From a checkpoint of a small transformer trained on Wikipedia: 16 layers, 466M tokens.
MLP neurons of a small language model. Each row is named by its layer, matrix (down: output weights) and neuron, and shows model dimensions 112-207. Each number is 500 + 25 x the weight over its row's rms, rounded and kept within 0 to 999. Numbers have three digits each. A neuron's up and down rows have the sign that makes its largest values positive.
After each neuron's rows, "raises" lists the tokens whose logits its output raises most directly, leaving later layers aside.

L5.down866:481479504522511496460528498501491475464467513475483486543519464509492529523482534534472525504470488494511515520470565492433505493492518494504480478510568463479541495487516495506480524452637475515484487513511494525517483535491526496490477554511550482508497515504504455481498554552473450500
raises: "for", "ful", "fully", "maker", "ed"

L9.down95:455449516455519505481481504483491506473483519485507470493515516541481469496470461511511475511485508485459505507507474515558513554505525506512459494476505464515528464529508498441511537516541505489523503499485549567490528492484437529474491456505510543499510486495504504504521487506458544495
raises: " California", " England", " Massachusetts", " Connecticut", " North"

L5.down11:522502525475521512504534491509527456508474513493520490486497495494474511497495452504492508489515468490530463493480481484485510455512477492501500496522547537500451483530488467494477528513497488448531465497490463495498530507493511498461553535470527530520517517498537490515521527489492505471
raises: "airs", "air", "ingham", "erts", "rem"

L10.down112:493480488490464527542498481474468522470510526507512473528516481534503474487468474488480511497511511503496486518526509487498538502545491505567523478505484467511528502498485530514521462483429509450504433438496512478494506506508482501510486475459528506474455493510528508509480507481512537469
raises: "l", "in", "t", "am", "and"

L5.down498:490470467524519449506505451489519518468514454503502506492502514537503484498493511485514507528472531532536505552474490481508500511488519464493473513501522530446512515533469509463492492533634494479496490521454501513530509476515520500463500481560518552485461531519455494521490467537470462463
raises: " of", "bed", " at", " from", " on"

L10.down306:454475533499512498456524483507541509485478517501459462468502494489515489532524471497496507466506452491517456506469521526495521490470483435509528496506532473510493487524501491524476491495578516469516443538501548519524480480456516503536488523483477516476456494521547492517539476471506500453
raises: "fully", "ful", "amm", "ants", "ee"

L3.down630:512526477508492511524435511531468494570499514509520474527511476469491551506484473565510511469504507481560488540442508479532516540513513505520502492551480497453535478540495500479514491521607467527515553511497486519482438473493515526495473490478496503558497459510493511480496500499519538506
raises: "able", "v", "erg", "ions", "ables"

L3.down560:513499486539500550522522497452519520453467498470540491508494493517528518465504447508478480544513480474483504456487501514460489543493500505504465542472503512475490456504475468491557487459600480499501503536504555555472506507526523492486490485487508479534479527511512480490499529470451483508
raises: "rypt", "ogn", "itation", "ant", "ope"

L5.down409:477488494500514473465477486492472535475507474450491492506477472505502467477531515523512517497498443488471550480519489495527508494523500565482452542500515520507547450494497510494477475483512536522528527510510501483538471500506476494527516465504482533498524589535500496500472490522482533516
raises: "====", "===", "==", "By", "Although"

L12.down910:535485525488491486484543488477514508492467510535525466540491471468519555510543541474497492469505461493483485526492487490481474474482473483477470522504509487482477505510574495473503517512476536504494517555456490471487469495486483464538519474495510541519540523585483522532516466516505464490
raises: "urs", "ues", "air", "airs", "ed"

L12.down25:511525498509506476522552558504516484492470472502466523472474534519466535504498446542457506475460513449506497525487506475468468514513471547480501463519551487491496469490525522501482473500536526497525500513479515532493516473477495513498515465525507534520486470498513472480514536523498470563
raises: "est", "er", "ered", "ess", "ering"

L12.down1213:478490501480516501522529485497500500485479519473500513524443478526506512496486498470497536451516484525502503521555527485499488603510503481483522456490527483546476485517448514512473490486583461502529496474526510526526491494501476497543464463483486484492501528517502501497491526538489501527
raises: "ent", "ently", "ant", "ency", "ents"

L5.down788:456483517522443448495473497440482502487475524497494483468533556510485496528494447454498465524492552493500480503556505496470520555503467448533524491521557520525475457486499462466526550524512509518485510504527471510509552478480524499527546533485502498483505505523520523526476531525537489476
raises: "time", "range", "gan", "ue", "ues"

L12.down420:514534495478522517476517515509503531518469492464493492493491490522486476484503474490478479482499478503503474450507537472551497600467500522465517465477537495506539497512492499492501476512538497493493510521487457508482491499500501469505505488489512553549486521532490514524460499508532491504
raises: "ops", "ob", "ids", "ole", "oster"

L3.down342:476484500499501582460476499526495520503497515438555542480465541496487513510497494488505545549512488476494500536510518519477487558521486540493486453499506486540510491536491500508489497506505516511521499459477506503480537493464498497554515492478532496457517493475478555461522490501523541516
raises: "unk", "illed", "ach", "astic", "ac"

L12.down181:487519499500548471497467449538487495458493453498494496466486519504525489487464538504531551476498494475563506507478496462497450561467494577487489508480477532489544497500537497544472498507533486508490466496473533499479519511518532503473503497521500487531466514536494471505520516518475467502
raises: " above", " annually", " by", " through", " alongside"

L9.down1312:482484482464523498516530510479512518465514471511506521485490482525493530491534498486507514498522471494515500527527552521467456538510517528505522503458479449494501502481483494500529468470499514525520519469498482452473493511487492506488516464519474482514509532514471489523457509469462566520
raises: " is", " was", " has", " are", " have"

L9.down1196:513517468508513501456496447549469482504531508465518459474483507490512494481484487545518468500500463498515492488480519481497504510506507525528447485531440483473460444466501469481570512468505489531479517486519537529461534444448478505481501523517506514472495526511504495488502500549536503495
raises: "ft", "ire", "q", "qu", "ult"

L5.down655:462458502500527519490495516501503479514488491541504517490505496474511497554527481505470503503494496474514474497538496500493484521496468508510541482511531458527537508526499503534557515502562533545529497497450510518516473465472522570538486485511498480500528510494505535462484532486488558480
raises: "ery", "ering", "lic", "led", "ered"

L12.down971:515509497477487513501479451525541487516490496523491516454542479517494534492489549525503490562544496531516490493527482468494515513492505510512497477542491517516496514518512516487488507565439522470500499539504514466517506513505474517470535520464476510581512445488489469498451491541487539507
raises: "92", "93", "84", "94", "82"

L3.down943:542512515496538479542501516507494443466494571499530481511516504502498486470509507492554476519503499522503460506494506500500486537494468479501527480518482521480480512520508487470471503512535469475477471464509488502463472488516484467502531477479511478506446499529486512476475512511475578471
raises: "ips", "airs", "ains", "asing", "lo"

L3.down824:501505502504479478487477481458508477488471486472473462485470486496493498494480483522499508507499451486488476471530516531532524492505539496502474459534522476498507489475481495506527457502524507509479526510489529539490510462491497450494499526458444501496496499484494471478492527536551506472
raises: "umn", "onom", "onomy", "hen", "ron"

L12.down424:522503509475463507468486486516454500481505504459481496496531480513534490495532463494487535424486504501494541511524514468478504578524524452503487517483516516478460469513485515531501469497455458504492524508501538501518485447507475524447480468495482505507496501490472528511512522520509507504
raises: "acher", "ire", "ü", "ose", "read"

L12.down1115:456559492485473518523503500497494510528477533491491500473498596487559483507478487528508526503471487474552533551529521487480493555481536519497508473514526518493533471484486477479492529478572505451489475490508514511536519511465484502514505484499466492531508511528452520510491534523525482517
raises: " operation", " processes", " process", " efforts", " proceed"